{
  "num_hidden_layers": 14,
  "hidden_size": 512,
  "intermediate_size": 2048,
  "positions": "learned",
  "tie_word_embeddings": false,
  "init_std_qkv": 0.0305,
  "init_std_o": 0.0379,
  "init_std_down": 0.0436,
  "warmup_steps": 200,
  "schedule": "wsd",
  "decay_fraction": 1.0,
  "train_tokens": 444700000
}
MLP neurons of a small language model. Each row is named by its layer, matrix (up: input weights) and neuron, and shows model dimensions 256-383. Each number is 500 + 50 x the weight over its row's rms, rounded and kept within 0 to 999. Numbers have three digits each.
After each neuron's rows, "fires on" lists the tokens most often at its 100 highest values on Wikipedia text that the model never trained on. A number after a token or word is its count.

L3.up1906:487486558435472449493498427436469561598475474463458544491426600622520487494446588481589415568481528472492498499496568586541515501598529542489483573649536439393526456540445540572525481445509560475574492426594603476530516494579508422564584527486545579487481447459465472489480511541551479572480509445522499407502505484441511434470569510554424434509449539423475572444436500486639545400567
fires on: "," 29, " in" 11, " at" 5, " he" 5, " with" 5, ")" 4

L6.up145:462427616426479497514462509498507532528508542544482519451557493531459479544526450482398519533553519496519514507512468445435443515492464488486393461506392460440490556504493522470506590501503441531434431545538563503517484436492484569473533472527486484462490493487523481514538451478486515479505622480463532516393526532425537523507428461522533585494509537401489463550481533483529510507573
fires on: "y" 18, " of" 9, " to" 8, "–" 8, "t" 6, "lu" 6

L6.up509:412495409497488552476533436520495560343503561594451453525471509534560507552535565489462494583549590468516481520512419473467558382504489558509421460548382448522498487531467501478457555505477496561478505433506556434477516512437539459517523493620462503457528478525524486484473457547537526398565489457515388561522539514485548434526603378527476495392517577458466498499535512492494533414522
fires on: " of" 16, "ly" 10, " to" 9, " for" 6, "uc" 6, " with" 6

L6.up222:545613464426429483507535536520464486435422537599507529446518548522444546531521526451472468486455499484535516463488462491469473601425426474529519576465450496496465473571548502549518541596515549484584455516481432502515572386522506521547443490448460530468479540557532543478468554516470370478483515521483447511514503431473508535509546499425401550467517400391526529487444546503484495618508
fires on: "t" 12, "in" 12, "el" 10, " (" 7, "ed" 5, "ar" 5

L6.up1360:531482462495500569447516449502565432575520554456451476440515541532543554463536576570436459494477502530501520451568479507450455449553487561593575421418475499514551514516594537447485457539479450558389561478512423462460504557417529474435537499442473548442429480532572493599442465494513487502580550478525528472468563506499447548477524531440456494439502430525461405456514482513492504492545
fires on: "9" 34, "8" 16, "\n" 8, " contribut" 5, "7" 4

L6.up1374:471514559488502456460468486486499419524488426626561515491476526419530550460381499464507418602435521533518449442474460563491458474513450513451560421478531500452497554433546457483597474553468543516468505489530559539638546466437549538589518523552515520452469594545531447530496442540475500603479433514495486488409511557463494629591489533556496609579515476463484524440412489603424576499530
fires on: " |" 52, " " 6, "1" 5, " episodes" 4

L6.up1848:574482409492544483456594507551533592403537497473507461485572562476468561558483461549455511578525492532470487461477350380494486550454441494488528457549574592501586441526483470490525475484546571501539529474502450527458471552581476461447462436427544458490513465434542427545515598447425592482512580589478494506486459515426517481541566524479476466462483579538534495508543523457463551450464
fires on: " |" 47, " by" 28, " for" 6, " to" 5, " of" 4

L6.up1467:426472537456457526437428416449511469479502539536417517595518534521481489498505464610518446474544497585485439402549571513539493539557504471542513472505565495548489534545514467548468448510545536494547487571463455544540531427548445502484445544431663527487489606560541483440530431439511423535440513540538555410490506547446586419543547548388442593503494546434468490558501431574453430535495
fires on: " |" 36, "," 11, "5" 7, " with" 6, " in" 5, "4" 4

L6.up262:381511546456553427491498528481570489566574572477508513506506522510532495590553528413613531450497540444415525518562492470565526499508501602483419407468515483557463481486508476566576491562473553506481437565517550481468501479434588524492576613481477508354594429507453463470478423555511604569593498563541488452566486468549498477403570493474506547443444539429513462573502448524534550493480
fires on: " (" 16, " and" 13, "t" 10, "lé" 7, "te" 4

L6.up1004:517457525517539484610526478481521395560511491468466490546543546528532514515531519571492479597545532506485523468471451453459503502488495480517455612510514545418526402560420493434527456597448531462524590511418507559468371485465586447602581497519548576557481482494463562517475561541429532482505441447450473572559401505505495539471551559489519525544480433550427533497466495528483479509487
fires on: " was" 28, " and" 17, " is" 16, " as" 10, "," 5

L6.up572:631563499472520494513547600524554375490419481591562513510352439344502521542522438543426444492535447460454549532467475451436508430533455432499464426491551473444572556558499479486503567501543521481529470545497525568506441516514532363544612490531489533483521515576511538517545552512443516506400424443490428566516448462577590423500520515553607447493379568560550422550514568524483473390500
fires on: " " 42, "9" 10, "2" 6, " |" 6, "5" 4, "4" 4

L6.up615:515513545565520554475393512361493555509651494453567499407538524422565494466523561478486487491461485407475473465571530464505493484448410504524457438459446467405412501573498553543454447433444488481592517541475471482483576424446516512477421551573538546447492507521451462474478512532512501478573508494547566515610413529493464505394486439504427583470560522484474449491505440522485414575588
fires on: " of" 43, " or" 7, "en" 5, "jun" 4, "an" 4, "or" 4

L3.up620:467531510410462471503385449486575394555513428524472543527495461556594520505449497532430560477445506568490466490500483464414497485596476463434409482516445488422561456545554520567449611504547464505467462468594461571516559476522454419493525442511494505469474507532434452498471513494576565609513422510551435429540553552512487472501496479553561469485458537475457534462435540447512518504447
fires on: ":" 49, ";" 23, "." 12

L6.up152:505439565506514398438547474547594436490565534521549446540515525470459504490488493557422568500513443460505576488533510454546516485540506525519469503505520520536541526405546497617478466606499507490445549556551562469405499524458605525433472482479550472524545490480451476589547532542592529499420487540505592579510496553446565529446499442521446523576543568510501426476485476517536525387393
fires on: ":" 24, " of" 22, " by" 14, " to" 5

L6.up2018:443430515520532513490481544493417431483543528511489619466478533482462608441549441484492430522522493512444495475526519529503461530514516592491433537465468495479434514529547544458560446507555448433571498514429457543501546533477508503508536536511497444443552514476503601588429581412519478521435501412470530477510490404561539468494523532611488470522492486420486482565525563539533485418480
fires on: "es" 17, "e" 12, "ing" 10, "man" 7, "dal" 5, "ning" 5

L3.up1770:513457463429541430506501377344490596565543527440466558514501510426529539566512486580528562553450519616421526486474534509461451497592470515405510578485551551478599572583475408512531465564466497433545410477628477512496528449424573547455569478438426533466548514529472477505590524537550558570497455536596476446539506607520551450457469476584515498510490564589555566507405504480543505470520
fires on: "." 37, " The" 17

L6.up1536:519556552409468481524400414553485491499535535452390529565436446366365516477480508436573475528446507560511420548435519536500498429494420509498459610511507548424608469413549500381508526457486568612579438504480486522487622476454446490439617492430525509566439511516483492517445474563555522474569512496509523548446556548422500533532484573559527469484459513546521518475546444492540521504503
fires on: " |" 51, "co" 4

L6.up36:549537479416517516578489449505514552563569522393577509525480439439514513447410490597482407524612582516506547488504544557426541541522532474582604536434441539496511447534577493485472489495457450597449538497467429496543463492525534473469599443567492503452538501502499544503443496543426535502494511522449503473563483452495398526535449532425463506534428488581426526477532474431482489435456
fires on: "s" 31, "d" 11, "-" 9, " and" 9, "1" 5, "og" 4

L3.up1777:557541534434588474533456542461452533618603463508562548438529487566479517444481452468562529500476451468396516505520493453517468467495593542439481556542560558492474470511507569650433475484424463457364448401534490470447505516593509551421501588518457566483534607540440454493523445529538520427576576482544465500535538514521493493487568560435591469527572514413488438432501485438567459532406
fires on: "'" 67, "." 7, "-" 4

L6.up617:487572520521531544604485472495465526606544509459451526506565512497522469354552509515417479535494551535444520515537562553497559400466476492491484449478482529520453422546514539524556505424474546556556490343495441490478569536550469512492495489564492475438553543515419533539495561494562512502566481497520465535575512601515465533475448482528476440512403593534521435510532515550482443490450
fires on: "s" 49, "-" 27, "r" 4

L6.up552:512480516554530466483422508518483508599464549539463614457547545508534490521521554507522443418493387491541408514522619453461557470510528583547525487502441423456474512533488503513541609570441527500354480536499398481429523466506491455511547510488485478569545519497449434473549543557529543571464559524483506591487409513535441517412484494454525476536378449473391490537484491516524498519424
fires on: " to" 16, " of" 14, "s" 12, " –" 10, " /" 8, " or" 7

L6.up1083:499462554458519500528469559574525552431525527526506510510511491511537505505527485586465416475491542524579425437443468473465443597482463427515503403559475512432426523478503420499521493564433431638439509435536556530547533457495435469482506548532477510563373509613566490541433462409504519448591567414501535459487427564440560476489519545445493529399470513436493510518581562455448417519494
fires on: " of" 49, "n" 7, " by" 4, "Current" 4

L3.up1962:547518417531528517510512474452612518453573468543527534450507489558552452409564561473443409510517564412475555656514496471421540519463531548522495520556502581602611506543521447510503435518472471429521486419543496466440392514441491524490470401585487474517587518528527487505511449601569479444477498527475466433458453528549525540531479549538490520501534465491471486520633514514530454549553
fires on: " of" 38, " as" 11, " was" 9, " for" 6, " and" 4

L3.up1787:509571541464553504479513515464504522611381529518563478534494523490446548550392484449560432417474499523427439484503481530450598495450488374553496524531510502526558519517475456456502461460535473554431477608497468529500525470429552522481483548396551549488518519560538557537562638455607488497597530508463472487465544545543506464429536600551526562505474528461525503561517531537393513558471
fires on: "," 77, " in" 17, " the" 4

L6.up374:492454482437574440590518496417474538532551479572554443536474556470473498470438568557458482448522474427494549466424642463492560540448623610599510540527562549441497498466479440511471432535509432478490510441611459449482499484543549480493494529482574508405441481490611476540442402445500513515547553560584548475523525512494464513540484536507535516544483455553531458476538573497527536508426
fires on: "s" 26, " as" 20, " of" 10, " from" 8, "," 5

L3.up1797:479593475432545522442513458507569567453447613535457473504557487509581606506515538426554401540489458520516456533474586470408470481456539507542581461479561457457595474487498469470427522479452507435501512493503580455476504464522596462503433469572463539437633579559452504564509487611494567514496455440519490509532464513561529524496493454527536596446554427495463463528570406535478517395401
fires on: " and" 42, " also" 10, ";" 7, " then" 5, " or" 5, " as" 5

L6.up1912:489505517503542425508530484526550488509426514556471475524553524548523455469473425506408585417536532474489475468619605461538539387503495514473497460467499523544462476507588548528507457524490351529452579496598584489450552495544465538469501424594420579569513556459498542594522516401577466502446580556540380578512527484472492444449590538457566493537489475579418500461525634500473399528523
fires on: " and" 47, "," 13, " or" 9, "-" 6, " " 5

L3.up1700:517520465466540507516442460502517566442434450570476533504419549436478530494508416448512502472511514403382521565453479443425540441473566523502446522493490515555488526534513481403502441558452569495518465402476524435526534473615513535497536548512541444585525593565522385526512359516561483485554538470519436576491417459466495508525411602447458510554470553530568537547466566528482482510491
fires on: "," 39, " " 14, " in" 13, " (" 7, "1" 7, " |" 6

L6.up411:565519502460499505479500535450532497487496501559508492497486486483412473500452464496522482567429442479425495555519473496457468484510469511422476524564531511427481479533519543549371456431512556514517502455443494457576497511497354556472572428582595469449509526531540502536519441497508529540501457566474448501582482558540416495485433512556513481449551531504540516512520467470506517447454
fires on: " and" 52, " also" 7, " |" 5, "\n" 4, " or" 4

L6.up577:546525510493479552551539390448471424545519455485509497443503465461493468466538428507484427456478500485522515516443550545511502449551554454548446565535445514519530503488548441504506474571401477468584464467542439486514487368503479516504511499481541530449538536580514474448510485476549488570462485528519465410534463516519450365518495477504513419527516522464474456549546572590537522485557
fires on: " in" 19, " on" 12, " of" 9, " to" 8, " began" 7, " for" 5

L6.up1081:526452537445586441547529451475549449408524493499495504472511500515523482474522473464460450440468444418451493446448486582441439481518577413471407591513454542407501485451530582466514429501530553453538559391495638447509522533503508468470449444466433571422527557561529442489465484476494517543444455556500501531566533543508511455496505526473501526439392524532359405423531490489481420495490
fires on: " of" 47, " to" 7, " with" 5, " for" 4, " from" 4

L6.up1730:557498618470450527428579516541414504477501579477469545523500538526488556442520497393396453501561512466411498535593518550487528397500494524506528511473477564523575425559508596446466457419516498600554472572500527508518552577576536510444520433510541438532536490481535439429517420511503535475471502511475447523443534636464613464433456492538474517391495564525470518477573451480556511468454
fires on: " and" 41, "," 13, " or" 10, "ul" 4

L3.up1134:540507520456575431532515491467553451590452448511559502441381458468558453453514387551468465433428515496509503532535480494449476440538521563464461575536546561453455455503508550502568559459541451555493507493481522540580461487452532511467534527521448538406566511596520603521460504510546479527416426536485498535581567607510522485497486567550502399529441491586564406473468601494505462508440
fires on: "\n" 65, ";" 12, " who" 10

L6.up883:570505569492389486451524523494522498530460517491481499548594573512529543583593560452514547528679547514454502432607425521523495463528502520574435467556468566486575491535509537583459387463505414531543363475472469439475554596464450553497494505472527436550505534578519452573547514411502457425450463471471494480566520540490497566511445548495484581612502580542418588455526484468536496429501
fires on: " and" 64, " |" 7, " on" 6, " " 4

L6.up32:536470529513470566572447499564468453500504502492474433470470450449449484444523540427470550476513447494560369547564441485511487519561502494507625547419530460548572636504475445434446506471504563525467589404553597572458494517386517507548552570588485569400519536573477523537529503452480527439559432429483561489489466468601437439537581630598517506528478568439436520506442513569493555594476
fires on: " |" 61, ";" 25, "0" 4

L6.up996:526416503412447367438555441475592438500501518482488436454550462500562529569575469503566478539476484517542488488491566428524498527436468450520511518445536546412483461496597525439420454526431495485482491537561553549452570507484582466572493545437480514520437526470504468527537537600534641513465492445453587464478503486461534466470525476446492448516543628445526556427489533455387546497550
fires on: " |" 21, ":" 13, "e" 9, "-" 8, " (" 6, " by" 4

L6.up2003:523624473482519522514421590559480392545456424570490471511483451461568515436530469570448454451449436473505601464576492473518472454596502466589548473487551511589522555461504450544416480538516454483533497484605477444510460464514521511460526537445501551504411525526478520579543515430499406546553512487462457524456614524502552564451388417548493552503452507457476480561543452465556434552449
fires on: "°" 21, "," 14, "8" 9, " of" 7, "4" 6, "9" 4

L6.up1771:491535503442535480518637419547538508438489466508563536528475607515492538565525468458528356439478475491447406530570453495587512530415426504464412506507482438472535567488505435538509485433526406497656584516467457456511473488479510538507539488484503479510563470651571447433456565569343584575438622468552476456451480475475536454516553505484566533504490472467543525600475583460511478471418
fires on: ":" 31, " |" 28, " to" 14, " on" 8, " for" 6, " —" 4

L3.up1836:531456410470424513500445423464474437601446516549423549485435566562425524545438350533440505539429471585487488514404551533559507472549560533570461496527489474520414525502502509554476480471476557518480455536537452587559488570518536556436546559335472520474511517556490488554504433536510533510479635514580455473569589454605517486519527555572477501517431482579522551450501558512527506432507
fires on: "," 70, " in" 20

L6.up1798:486451490417429521459511476552527515522497512509546481592519496512488521463479476510480576534515452483495445450526564532474560487517526509489469621438554508511505555512517492502545418441525506569606516456512424587369559467420504505531546519434536419432457471537397584462471436513485532390566493447560517521542558536515439583506594494518464587547487433443412533487419490525521439460500
fires on: " |" 35, ";" 12, "\"" 9, " as" 8, " —" 6

L6.up1006:465414472519492516552434521490541466590530505425475534567548468527579537504466538489505553458365468527421391488496482529522543427582475571548522441484423501549510524483510495447529517404411520531508462446464437577472482518572494405483479517554443518558554557555534508461510450524411550476475602557515552472457477549550398486525523511501412513532463490467406536485380623539515503479456
fires on: "s" 45, "re" 5

L6.up1173:522477475495562408520516531529437464481496554517481543491510448554534506457548560589480470539591481464616487436525522394448565513486529522592457548501431494430560510530603493534500508575455522553432510450420503449514493454536506573472523451518531434500529511562539465526563528535463528526482524570607516529416533514564477436522492489436497528417546503579517446524498524434408386454455
fires on: " and" 34, "," 14, " as" 5, " in" 5, "o" 4

L6.up820:498519537524471468560502450473487509528570524527454512448404478439577487468606466476491498543500435562570471474460435504522475455490460465550580459388468525563583639468437511470551521563421565494518518503471545489463615417478470574545443538471557441542416605523472445512424459558459410416496426438406499465484554460517568505451560468551452476504461498596553454530433575549428479479599
fires on: "s" 40, " " 10, "ich" 9, " of" 8, "ing" 4

L6.up1355:509499504483592377521577567483462484485472521554467547457409518565540476533576467522485498530520584485386394480563504535505470475529604502561520500528568490556472481574510415507454483516525456436531488500528541489545488635482477554516474511501562526485552526541521519599491467494608460471454607512507543508637488464507524502504538592518481543458457525517455501432523516444459443561511
fires on: "," 39, " and" 21, "\n" 7, " the" 5, " " 4, " or" 4

L6.up1992:457476479455582497508522461539619492574550394420472546531466535544481571485561443454522559457544497491486439481524492506506520533418480563504561505496562477428508475455570573501534447492512539469537450502493432424499460510435553511552571558458479514597541446462442465542460487582454542513495429511492478516552436469344500455469520527493506573487500476447350522518557547488452510511530
fires on: " in" 22, ":" 15, " as" 10, " (" 7, " and" 7

L6.up777:539500473463494551393594426489394568446506550574523566471479432477496485535487412547493458502477513524534494531521542536534523447491569566535518637539514461620497424449483581527487538565454457547534471574590476443468589383428455554446431475542571460418558509472461453424473491536433474529536466465451561506436514550535544559514485435558500472478557486465501471451483413477488409432509
fires on: " of" 20, " that" 13, " by" 7, " in" 6, " with" 5, "f" 5

L6.up548:497590567532578445440469607464415508494556462465512487440422515486529533538538456503533529545548430462461467542514492519485539463528470406526520541491450413566474490532471452461487474471520439483462495492539505481614461560524375481511425465492585567483438512477520472552538505425471479427563555571574394544539486509472500480536511435461545438542515401524494438445551451515514509456489
fires on: "," 19, " of" 18, " were" 17, " the" 9

L6.up1218:488524460554514457605435504484482482434503462482485420490538618464501445496513602545480452583513535512494447520504463526451467396504451482505514518477507535512496366490416444485402419532491523478557561586514567477431467426535529489438460484520534530519475473556458545559558460462378512511494559509522408459514480501445513495427561603540536572513428457468514580562446453538491456468540
fires on: "s" 33, " was" 19, " is" 7, " ===" 5

L6.up1232:482517532554480521458575486489493476606570475487532465431543534558583513402608568547474485478483534496499503478550498530477530465465531471534477499530399499531472522492528540491515465592469491484428474505518517387566518478504474437620519542526413553478534473499612451582531491468493492572525588466535615480566516498537494504515571564519562521528517465513620481493439464459471550475440
fires on: "-" 21, " of" 16, "s" 15, " to" 4, "mat" 4, "ing" 4

L6.up31:545537582617414477508415421392455491458514444449579489507548387529501517494567477534509518496501465519464586507489495526502480516613532490528483579556415455429560493531451556450429486545498477489448459521471457463525492540600480503581426536498495519467489437494466575557473530539476509505451476580543542584512570475413479489537569489544563544497402499541520536494477504579472477444422
fires on: "," 23, " as" 10, " to" 9, " by" 7, " was" 6, " of" 5

L6.up1499:479586545464521534455536487540515486536592487507412494547450601489523587463420511535487438496460482470507527502468479562564513537440444527503549419454509489506540555591501550601464474490527490412441459539596479512448572464502527426456555529464602502570485447488415480489470508539481499498526485504513443468530504466477420520466491444450445554414454456460490456517430502531565491390473
fires on: "s" 33, "d" 17, "ur" 6, "ct" 4

L6.up1664:505461530533453505504468539551486499544541502483517508566536558617478490487567538501455519508473499483501460483516507511587458489545591463533501573465513552453551435515574537499462458457473476488519602452462393542449474547537401521479465531481523425559478458475449395559583469604535566553499520588521437573497554403478448478495474530554568533419465432547463523494456543496447460410516
fires on: " and" 27, "," 19, " or" 8, " as" 5, " was" 5, " ==" 5

L6.up281:505495459497520479436464585410456535529392495473469531558505499425552397558403461572541560532458479480589478455496543444357548539503587446468465477536510475518495560472459357471666495567523507569497549567578537536532522461516505571418429540486560528497429488527435495446408504477564474534616508450528420445423406503520466605491496463568514491432510544554495530501513564512470468507471
fires on: "ly" 42, " small" 7, "y" 5, " great" 4, " to" 4

L6.up1145:408477485416549412458560479519474530481551464539442533555534513473561493444436541500442432566463525452491607454509516555460466445524494497483538548580518547508526412567522537537488531440570529527431487579460587508548556458534457498479447579443577441566518528529473537548595490470470564495472479457453492473577502528500515536445557463422466535518508488495397507494597540519522587419456
fires on: "i" 33, "s" 21, "e" 5, "t" 5, "d" 5

L6.up315:508553487598534529448535460565571488534516517497522582485530594430457507528476466538599494524539559517533517433540488558388433453483619513539577487554456532512415569469449554479557441575503515519461408569471482514572495484498466559467565575493497595506505554481490506598532608515538541497556418414467470463477433553498498558495611438588529512475583447462481521479506520497520559484517
fires on: "s" 14, "ed" 12, "ing" 12, " is" 8, "e" 6, " were" 6

L6.up862:572515552559421472522541484537438447452518466582561484456481502507457416460472494434479487445521500485483426492460484525576501471549415447481463472538387487469482575634486526577409536558483529518642517492463496513482518470515541475490444551491591584523495462420469536392504454464495527477419534570493509524549526521558438471453593658550492473530467543425455456485504502465537547452564
fires on: " and" 40, " of" 21, "'" 7, "ed" 4, " or" 4

L3.up570:551576517487586512441520514377437504451453473588506498483447497494488513473437426473480422495495465469515505488523518468415449513469473488588548524495548491497481532511508545523476510439464513513457526486553418473484513543520570556560518448556527510557528474613541589523535536507496512491559522491479498513579518550487517473454613577559502427554490442462476496529557536492514502521495
fires on: "\n" 100

L6.up851:544546602510592524583518455406435468499546479479512602451508529519470556526467466547604561558472483434483636459505480415496463541479481489455346586569456452560462530492471501524496465489467584465521483495454578467499533546541360525515553389521500496549595502566594552531558555506436577517519465495573506541515416542451446471444485440329585498481559501523393439470427460481427481546488
fires on: " and" 35, " &" 12, "-" 11, "l" 4

L6.up1468:442459508507434393577597484406528511470480518435575415563452473492443520536574513520439487491572475507528449501441552564519586568574517449489512562489511552590530563415536439513511488503554516542542568447535508477477484437482403500501389484433510501505473475519545417532473506448500479491500474492440502550487457492492560518476485540574484460501494370506511536505500574457474442436475
fires on: " |" 43, " " 22, ":" 7, "s" 7, " of" 6

L6.up224:503490505492478372532537483509465544540452483501479474498504565468430461497456519505451538586467482435453585562499506531476549505430488526576521476588518619493618563521573548538492521490470498492521550452513498503530495533546461511476420473620526502484508523465543527502526473430467510501524583446488517501526490552557444527610500550530518481529514568491537555473552468439602496510475
fires on: " |" 43, "|" 37, "\n" 17

L3.up1974:526468476458448410565469426517461426484461611527442471539460507471527498486429492497514544603496593496573439454482465513465553503428465447519450446462532549463589573542529489506549532491494449430574437430493501607521509469530452460447573485434506500467449592577499412520547287496451441482415511454451514514432470505527472460500386579541551535518511562507465480506426509569551511572528
fires on: " |" 73

L6.up597:568545480527478470470534461542520552497476508504536548526516445442407535478530409633604520501499488392570564546514495527442491454431500402515519591535394473458547426483474475571507422515528499497527494445531433454435466483489406546486452490484499541430528640414562520517444499466571573511536381529523456571548503347583572546499544521471489498403498544433423430496520557505472544462459
fires on: " as" 18, " be" 16, " in" 10, " were" 6, " is" 5

L3.up1484:473476420512604558413560562494515437461521509483518535416548567416471516409490565535470525500559440401498510433521441515581485479496501553388498435465506487518466440433489566500554497487559527499469508511485522571576476491464580393526600436586420477465456383522534408571544437516484540546475454520467493436441475550435513495577509521502580581471487536486443561420495497476514424499464
fires on: " Gro" 25, " difficult" 7, " option" 6, " working" 6, " author" 5, " Celtic" 5

L3.up1919:441396510506533464537556505406513609462359542483507539473523527405549546479516497390424445502560510506503463622599507450452484527464474596558418520560512570476484551536525521469482524569481528503504456506467472583502411526416422515454523394586553473467407448514489440477505433538507492462469498466433528578584421544443544489491419443498436506542483486493583553584512475499487427492566
fires on: "/" 14, " with" 12, " U" 8, "–" 7, " /" 7, " pre" 5

L3.up959:463564582431470457559516448469498445514538507469509523536494493513594556497529459516477449440486520487479490527561466487487471410524449522409461570506549569520454476473483547560521554350414475520554497507546468487540420573537562490516510477512384544441555421524570577453492547509521482430512516499476597493510537591527514455371572587558576498457500525498418404517429628555526620478493
fires on: "\"" 72, ";" 10, "\n" 10, "$" 5

L6.up985:509448565594481441507473519443443512472590439479490577506579485556464447501546483519483520515552487457405507396472519431475463465530546565516480523527496551539515414541518490487527497518431512450469483479515389568566447481534480424395449454290542534479546465582550504526534496426584493499577417564525503476489521527471459532448455464474507512500431449545397577440500503421617456558533
fires on: "ing" 23, " as" 19, " to" 11, " of" 11, " for" 6, "ting" 5

L6.up174:542477458515516484637479458571555608441465476461558431422539564526636538556456543457441472520515560521481508447453554464487587466510534548546547489489433468498540504458512509473506534461516462469527466423429540469531472588530547517431452519604525535468545559515475533506500475507589552502524589455471553429481506501518522483454523493443445495520536562453528537504482513488559426533533
fires on: "s" 19, " to" 14, "0" 12, " also" 9, " of" 8

L6.up1408:568571422421528489485541471580590463578570489469437538560537482568473559447482527489545485508453566527545610520469498562571574382461480536455556493543537465570573439456541503465407451457437462406520514485516470446452485516533511527528463500491482395502504549559389548493530564497484568568485523479514493518599504504469501482541584367527520475507523572506403527560521510441478434403492
fires on: "s" 31, "==" 10, "ed" 7, " were" 7

L3.up611:500534493424467512526499470440424412532503436589494530544582624452536550481458427549536522468536549509603529430535452514522394449472403493465522490498433520440539519628483538520538454377551495515499512528588496545466425531610494494501458523497441574502573560487484589483505555445491514507478451475496630475519549480514476574580459543525466502539481507469435460443518598535496536445546
fires on: "'" 31, "," 25, " and" 18, " who" 5

L6.up492:460592463488482504456462533530473475597516527549450447513505503429574539479587525490499552561464412533603543465464536516486450560565483541499467509481498450393419481560537542561530499526445511483530472513452503473595468522557513563667472515442410571438547503521448428576458506489500537524449443533447499455443565514424541448480590528523515405430525564473545567404470473485517516467525
fires on: " of" 41, "lu" 8, "ing" 6, " the" 5, " or" 4

L6.up1649:512580500422473411424497382573457510490579507529441549538474436541436461520517459474511446533430541619453484490502404519546436431528553498509571546461540476557601509535528519539511462520471489460555508505553389497534433474531408554476421601494590484407511500414505343466519502522517506493519550523477492504441536458448546431626422511415492512480525481537553496520538553389509498585565
fires on: " for" 16, " in" 13, "ins" 6, "in" 5, " since" 5, " by" 5

L3.up500:547537461516489519518455584520488491447487531468447392554474537424458542514565490475526440429570470495371568521466482512494581477525487322499440479484519438680580493429420521494601536535572442544508480516503473415427541489482466561463491542423521519466545511478541569534533485508466458519508527510500478439478486500504488498454571492553503542534573416491517523503549563437485390531438
fires on: "," 36, " and" 21, " —" 9, " |" 7, " were" 4

L6.up994:576472561491500545493488476515478564559518551449573547609440542559544522433459628421435482555514451520535467530618523466561630459471539512436450522443491471452508563487467482494563539531439500467498503463571472552480583559409440452485489571498435516538521550487449512609492458545618545508547529571509529553468525542437495501517539510513444444484616537490440605503424474616530427523522
fires on: "ing" 22, "s" 15, "ed" 14

L6.up660:506520489528532350471418478486462527441621510509462475542451509399513530548380514466460550633524564555538538532480514553480512442526432436459435534502632527487594520490477500474565479515492497466431559383541497478499468501507652546432495549475575487449496453476592517558520456531599486490501455545489501552482466533524490504588412566494506519447499490559489498470517609466498516480540
fires on: " |" 72, "," 16, ";" 7, " " 4

L6.up1388:496489524522393473601485476438483503591516515492455568505448477584510480448478545447519584445545533520512519492507495473479352580421487498516549530493479481546501472557506479486444476460572550549518583542412471553493511462561418494487561539471496398488564486475503531467531577555450590452586501494517561429589529455435428595472424440458539621499461451575446393485487518538523525525494
fires on: "," 51, " and" 16, " to" 5, " " 4

L3.up1568:562571586432592562501458526503512435587516437462454511469544513615530556528466470525543433486492440505444492480534571533464515492525466499602520552514464539570543468530508660543404474489399503463496450565466469468520600481552528464573440480496423510409523530512468495474486547435552453467557585543382545470458551495572421517442503490426507376582480517592520453477449493524434485514427
fires on: " of" 38, " and" 25, "," 16, " &" 9, "-" 4

L6.up488:408506467517484566497461452500484463596541508517525562466518415440472480496433512506428491438535495577545389512445527539467541492548437493514397521624511510618531489493572443498503472517552422475486479503484484605453514592600453565486595504455504501518473475607526377438571546516426530372515513481526444511502566495457506577481488523388380556450500518557478510529524510504553423524461
fires on: "s" 27, " is" 17, " was" 12, " " 11, " brand" 4

L6.up855:550518525468525533523445557486469440469546496446472434422525517511561430581509423547509546385522523488482508478541490453506531436530434530502483528483441468481562523556574513549540525413566555574512554485466495491536522528530516487465523398598536488502537524626641559366460423514430510517524441544489503505546501533463487447466627516380475525438493525463458478546549512540557430526537
fires on: " of" 16, "y" 15, "or" 10, "_" 8, "er" 5

L3.up414:552558529416461472506448494521496549525511537510488611484547566574518554616453524571553429507520522451536532488589571488594515465558513517445482470454455457536447503526454558478456516505598514547585570387536503388513439529548519454441532476573528522560458561540502501451509423421549390545581468540460463529468547478538551587536466506398463499528525503470493456498527541396563524468428
fires on: "-" 41, "–" 18, " " 10, " Le" 4

L6.up235:456506525448541473502408533444455493509483474414587544481600547447547463560437492467532520544481489457498555497616563490577561483470489469531462478559422580543497448554510451527561486423523468534470485508440444502515467542551496507501594334508498511454578478507596521508544499407501530427488459553475521439553558463485500492498480561448589499471614439472452575520496426537395438448488
fires on: " and" 22, "-" 14, "s" 14, " &" 7, " " 6, " of" 5